Weights of a small GPT-style language model, trained from scratch on English Wikipedia.
Size: 8 heads of 64, MLP 1024 ReLU.
Architecture: LayerNorm before each block, biases, tied embeddings.
MLP neurons of a small language model. Each row is named by its layer, matrix (down: output weights) and neuron, and shows model dimensions 373-436. Each number is 50 + 15 x the weight over its row's rms, rounded and kept within 0 to 99.
Before each neuron's rows is what it responds to, as a language model described it from the Wikipedia text at the highest values.

Line-initial word continuation. Second or later word-piece of the first word on a new line or paragraph, such as Domin-ic, L-uff-a, D-ist-rict, and the | after a table's first cell.
L6.down724:42 47 24 68 55 18 37 65 36 58 48 60 65 62 62 54 56 56 59 62 45 22 60 40 84 29 25 60 60 44 35 51 74 66 50 59 45 62 34 65 87 32 35 66 15 45 44 62 48 30 39 68 26 30 54 78 65 58 30 90 32 57 59 29

Passive participle completions. Past participles in passive constructions after was/were/is, often the word-final piece (restored, exclud-ed, held, released), plus predicative adjectives like care-less, suit-able.
L7.down733:48 43 41 40 41 26 60 38 50 24 99 50 49 70 69 48 43 37 67 18 49 45 37 44 45 59 27 73 62 88 57 43 59 70 33 61 45 57 71 29 65 43 54 41 55 69 35 50 57 49 33 69 36 51 44 52 55 67 22 46 50 54 34 58

Word-start fragment pieces. Short first fragments of a split word, often a capital letter or digit right after a hyphen, quote or parenthesis, e.g. Ruff-R(uff), "L(ies)", (V)R, 2.6.
L6.down657:26 55 76 79 43 12 56 52 42 59 52 82 85 42 85 65 40 59 44 43 38 34 32 49 56 52 59 59 50 46 39 73 59 44 42 36 51 63 49 45 63 62 74 66 45 39 82 50 39 52 36 78 41 34 40 66 43 57 60 85 46 37 47 38

Before an upcoming name. First names, titles, kin words and prepositions just ahead of a person's or team's name, e.g. Sir John, two sons, signed with.
L6.down648:56 62 70 48 37 56 45 45 73 45 47 51 47 54 49 63 45 59 60 62 78 39 47 47 58 61 46 52 42 85 61 45 61 37 72 64 50 69 70 52 42 51 72 49 61 37 49 49 62 44 59 53 69 41 47 23 57 62 20 40 62 61 59 16

Relational and state words. Nouns and verbs naming a person's relation, role or fate, e.g. brother, sister, replaced, died, arrested, assistant, often mid-sentence or in table cells.
L4.down723:40 19 38 50 42 48 45 66 65 45 50 43 52 55 46 65 07 56 31 65 66 44 64 56 33 59 50 67 77 33 86 20 62 56 34 55 43 59 48 61 63 42 24 71 59 42 28 54 36 55 65 73 61 56 54 39 45 61 48 43 64 68 46 53

Coordinators linking alternatives. Connecting words between two items, mostly or, and, as in "as well as", &, and table pipes; also word-internal pieces like ter in altered.
L7.down138:47 67 64 20 61 44 64 61 38 31 65 36 52 35 65 30 76 35 62 56 29 47 71 41 60 52 56 47 49 35 14 19 57 30 21 31 60 55 83 43 57 78 62 45 57 65 66 68 39 21 55 39 45 50 47 52 36 55 73 57 71 50 41 29

Mid-word subword fragments. Short subword pieces inside longer words and names split into several tokens, such as em in enemies/Eminem, tim in victims, id in pyramid.
L4.down571:51 42 41 57 41 37 37 64 51 52 26 44 31 43 37 39 56 65 61 30 37 76 56 53 70 16 45 41 26 51 45 52 64 34 60 46 79 65 34 52 85 34 34 55 68 53 68 55 13 60 90 44 48 68 56 58 63 29 44 59 55 51 22 52

Mid-word subword fragments. Short word-internal pieces that continue a word split across several tokens, in any text, such as des-per-ate, steep-le-chase, sim-ult-aneously.
L7.down624:48 70 47 70 84 39 33 51 51 75 43 37 57 70 42 46 87 49 36 54 57 63 13 53 48 59 56 76 80 13 37 73 45 59 56 33 36 55 72 32 47 51 57 51 49 66 38 28 44 51 36 57 64 06 48 40 68 51 49 57 34 56 73 36

Mid-word "ough" fragments. Mid-word pieces, most strongly "ough" (Enough, Rough, dough, Lough), plus name fragments (Pala-cio-s, Mag-gi) and table header words like Attendance, Votes.
L4.down345:50 32 30 47 44 74 56 14 59 54 56 68 36 31 47 50 55 52 65 31 58 43 76 26 43 54 59 37 42 58 16 51 60 50 39 47 44 30 48 35 43 42 60 47 52 48 93 30 55 70 27 37 46 51 57 44 43 45 41 58 76 46 30 53

Word-internal continuation tokens. Mid-word pieces, bare spaces and first year digits that continue a started word or date, in biographies, e.g. di-p-lomat, (7 June 1-930, Sch-ol-z.
L7.down526:59 64 24 42 48 81 35 55 38 54 27 54 44 64 74 49 71 24 33 53 55 62 35 60 52 50 88 67 53 41 48 35 48 58 35 78 68 59 63 34 50 34 36 63 48 31 58 54 43 16 62 44 57 65 44 18 69 59 40 37 50 64 73 66

Predicate after biographical subject. Verbs or pronouns right after the subject of a narrative sentence in biographical Wikipedia text, chiefly "was" (e.g. "In 1974 he was appointed"), also "he/his", "were", "would".
L7.down374:39 56 50 45 27 73 66 69 38 45 38 63 62 49 22 43 48 74 52 35 40 29 64 60 35 45 53 84 36 84 57 57 48 23 46 74 56 21 62 40 21 69 54 40 61 34 84 41 77 68 27 62 50 48 41 52 45 54 27 59 43 56 25 51

Final token of names. The last token or word piece of a proper name, mostly places (Wilmington, Mississippi, Oregon), also institutions and surnames (Yale University Press, Perry).
L6.down28:49 53 73 34 73 67 54 58 42 45 51 28 60 50 43 39 47 40 52 38 37 45 65 47 48 48 50 80 55 65 51 66 51 50 39 51 58 61 48 46 34 43 35 52 56 77 18 19 56 51 38 55 26 47 52 80 42 44 56 38 57 69 60 35

Abstract noun endings. Final pieces of abstract or administrative nouns and compounds, especially -ment and -ation (commitment, detachment, registration), plus entry-level, intensive care, foreign aid.
L6.down876:42 32 45 60 36 68 67 45 47 21 38 69 51 35 28 62 33 54 61 87 51 67 44 70 57 45 65 57 55 30 53 54 54 54 50 55 39 51 37 42 72 51 51 19 49 52 82 69 56 50 35 42 65 51 43 41 45 46 46 43 62 61 45 56

Subject's main verb. Past-tense main verbs right after a named subject in narrative history text, e.g. returned, left, entered, was, became, plus later/late.
L4.down523:43 37 33 27 22 24 46 52 22 40 54 49 61 62 78 74 51 35 62 58 45 26 64 84 36 31 59 49 53 57 35 56 53 50 47 34 33 52 49 54 44 53 39 51 58 54 39 76 35 59 35 41 34 40 38 28 32 60 31 38 68 45 44 63

Passive past participles. Past participles after was, were, is or been in passive clauses, often the -ed piece, e.g. released, restored, appointed; also the slash in coordinates.
L7.down331:49 45 57 58 37 37 90 59 44 44 52 44 35 29 73 32 59 48 31 35 70 52 55 50 44 41 58 26 60 74 44 40 60 29 55 37 56 30 89 49 38 34 76 58 63 49 45 47 63 58 64 41 61 44 56 41 46 57 31 19 41 46 39 56

Specimen and noun endings. Strongest on the noun specimen in species or fossil descriptions, weaker on suffix endings like -ness and -fin and on to, or, it.
L4.down274:64 66 45 82 38 46 57 07 75 84 52 64 37 56 34 56 48 75 43 57 52 47 30 49 42 28 47 60 69 31 45 60 48 41 46 49 71 62 42 42 52 39 47 45 57 63 47 58 57 36 62 63 43 51 56 81 52 43 35 62 43 54 60 52

Verb or linker before its object. Completes a main transitive verb (convince-d, encourag-ed, forced, called) or a linker after a comma (where, so, with), before its object or clause.
L7.down292:27 64 35 47 28 57 37 44 42 85 52 60 57 50 25 55 47 48 26 67 63 67 63 72 46 43 47 38 27 30 50 34 49 72 73 20 37 48 25 50 54 34 18 45 44 51 48 44 23 33 46 66 61 72 54 50 37 49 55 53 42 73 38 41

Standalone space token. A lone space token between words, mostly before digits, dashes or non-Latin text, as in tables, coordinates, scores and foreign names (°N 120, Qarabağ 3).
L4.down1013:41 57 60 36 58 38 52 54 55 74 75 64 37 47 62 51 52 24 63 58 38 31 63 63 12 62 64 22 51 54 05 93 50 57 69 62 76 49 41 49 37 68 59 36 21 43 43 50 58 36 36 60 40 54 61 55 58 61 48 55 42 44 43 27

Main verb completion. Completion of a clause's main verb in narrative prose, often the -ed ending or a passive or past participle after was/he/she, e.g. enrolled, expelled, appointed.
L6.down760:64 43 66 71 50 56 40 37 36 38 65 92 37 66 64 47 48 56 33 47 65 52 59 62 41 36 47 46 59 48 60 50 78 70 52 49 70 50 45 00 64 48 42 61 42 33 42 64 72 51 51 56 38 46 20 47 51 32 43 54 57 61 27 70

Infobox labels and transitions. Words opening a label, field or clause in structured Wikipedia text: infobox field names (Added, Architectural, Label), headings (Award), and openers like addition, During, released.
L4.down433:38 51 49 39 41 50 54 19 70 29 55 70 69 41 64 55 45 64 58 39 40 48 45 39 53 37 49 35 28 73 55 55 65 47 61 68 66 39 32 16 51 46 51 41 65 53 31 68 46 49 60 48 47 65 55 59 54 59 22 46 12 46 39 38

Mid-word fragments. Inner subword pieces of longer words and names, such as erie in experiencing, rio in Patriotic or D'Onofrio, ino in Linotype; also annual or active after an.
L4.down325:50 41 78 29 38 40 48 51 50 78 53 47 40 75 69 48 61 37 65 62 38 71 51 27 46 56 42 68 43 43 54 35 60 39 54 69 36 24 57 67 85 34 42 35 44 42 65 51 82 40 25 32 29 39 74 71 53 49 59 26 34 55 40 34

Mid-word and compound pieces. Word pieces inside a multi-part word or hyphenated compound, such as the hyphen in non-fiction, li in liberal, it in inheritance.
L7.down699:66 48 67 61 43 67 35 51 46 57 53 39 63 34 47 40 49 36 67 37 63 52 59 25 55 42 31 47 60 49 59 47 44 53 42 57 61 54 45 41 36 79 72 50 49 43 73 30 44 60 40 25 26 31 57 51 24 68 53 76 50 76 55 76

Space before an expected number. Bare space tokens where a number comes next: year ranges (1973 to, 2012 to), dates (26 February), table cells after pipes, sometimes season after 2017–18.
L6.down901:42 80 65 60 33 39 44 48 37 21 88 56 74 66 52 27 62 19 51 63 68 44 70 43 61 53 46 61 54 73 46 62 46 59 83 63 37 60 71 57 40 49 27 31 45 36 41 26 42 60 37 42 36 74 72 60 64 60 29 40 69 54 52 69

Standalone space before numbers. A standalone space token, usually just before a number such as a year, measurement or code (from 2000, in 1937, between 5 cm), and occasionally before a word.
L6.down355:56 40 50 39 64 46 38 53 29 58 54 57 56 71 54 60 49 18 71 56 65 38 57 54 63 73 68 43 29 44 35 69 45 59 46 65 59 57 26 35 46 62 67 60 47 38 23 61 52 33 50 67 81 70 40 46 53 41 66 57 60 64 76 56

Word-initial capital fragments. First one or two capitalized letters of a name, code or title, right after a quote mark, pipe, bracket or hyphen, as in L(ù), B(inesh), MA(R).
L4.down782:41 33 73 58 67 50 59 57 45 50 37 58 48 61 51 56 55 71 39 64 40 36 46 37 65 37 49 68 32 41 43 56 53 20 78 52 37 57 29 28 58 31 37 44 56 47 47 58 52 37 25 42 45 55 53 29 55 47 33 57 45 61 42 46

Mid-word fragments, stray spaces. Detached space tokens before numbers or names (over 100, in November 1983), and inner pieces of split words (de-part-ing, care-taker, f-ave-las, Shar-ma).
L4.down277:31 15 56 30 59 52 75 50 39 32 51 47 40 75 78 59 54 26 50 59 99 60 53 45 56 39 43 80 41 43 39 52 40 60 52 48 73 26 29 44 68 59 56 45 59 61 35 51 55 32 45 78 45 51 37 38 94 38 54 40 49 34 18 54

Mid-phrase linking pieces. Second word pieces and linking prepositions inside set phrases that expect more text, e.g. Follow-ing, From 2011 to, leader of, Succeeded by.
L7.down871:43 52 51 81 38 51 39 44 45 53 59 61 73 54 79 44 53 41 47 63 57 44 57 52 70 37 42 41 46 56 44 48 61 31 55 51 59 17 51 61 29 35 55 65 87 50 69 64 26 62 37 60 56 55 55 53 30 27 50 47 50 55 46 83

Past-tense verbs and -ed. Past-tense verbs and -ed suffixes right after a subject noun in narrative text, such as entered, released, reached, disbanded, classified.
L4.down621:58 44 69 26 63 54 86 70 54 63 46 61 57 79 82 64 45 57 52 49 39 51 47 46 63 58 65 66 81 33 48 50 22 51 55 29 58 51 38 62 64 44 55 59 53 54 61 62 50 52 39 65 46 45 48 60 30 57 07 57 43 52 62 72

Common words within names. Capitalized ordinary English words used as parts of proper names, often with a suffix to follow, e.g. Muddy Water(s), New York, Jeonnam Dragon(s), Water(town); also sentence-initial This.
L4.down510:44 36 36 63 48 80 62 11 62 98 47 57 40 41 49 31 27 40 36 59 42 75 56 35 38 79 73 61 33 35 71 33 69 42 49 30 50 34 19 28 46 61 51 62 58 50 58 43 42 41 43 19 51 54 59 63 59 50 42 42 46 81 42 25

Sports league names. First word of a league, competition or governing body in sports biographies, such as Liga (MX), UEFA (Cup), NHL, ATP; sometimes other proper names like University, Soviet.
L7.down708:44 73 59 53 55 58 33 43 44 64 20 41 40 16 09 41 51 66 49 77 50 56 45 52 37 60 56 59 44 49 39 64 18 57 60 43 57 42 51 40 61 34 35 44 24 52 38 46 49 54 53 94 76 45 34 65 36 34 40 42 56 41 28 47

Apostrophes, debut and born. Apostrophe tokens, mostly goal-minute marks after scorers in match reports (Matić 33') or plural possessives (Men's, Winners'), plus debut and born in sports biographies.
L6.down585:85 24 51 37 31 52 27 82 42 35 47 46 41 51 56 96 39 56 54 74 68 47 76 39 19 63 49 52 49 39 64 36 45 38 53 38 62 40 31 93 68 63 45 44 65 48 37 75 37 85 46 38 58 59 52 67 79 68 91 28 64 20 39 48

Affiliations and competition names. Words inside names of competitions, titles, parties and affiliations in sports and biography text (Scottish Cup, Winner, Free Democratic), plus connectors like with, his, and.
L4.down703:54 63 82 49 60 68 44 59 39 38 59 50 78 21 68 53 79 51 62 77 44 54 40 64 68 40 26 35 47 30 65 14 53 47 65 50 51 66 45 42 25 49 84 51 37 42 42 41 48 23 48 51 37 44 47 30 55 63 54 66 55 37 45 53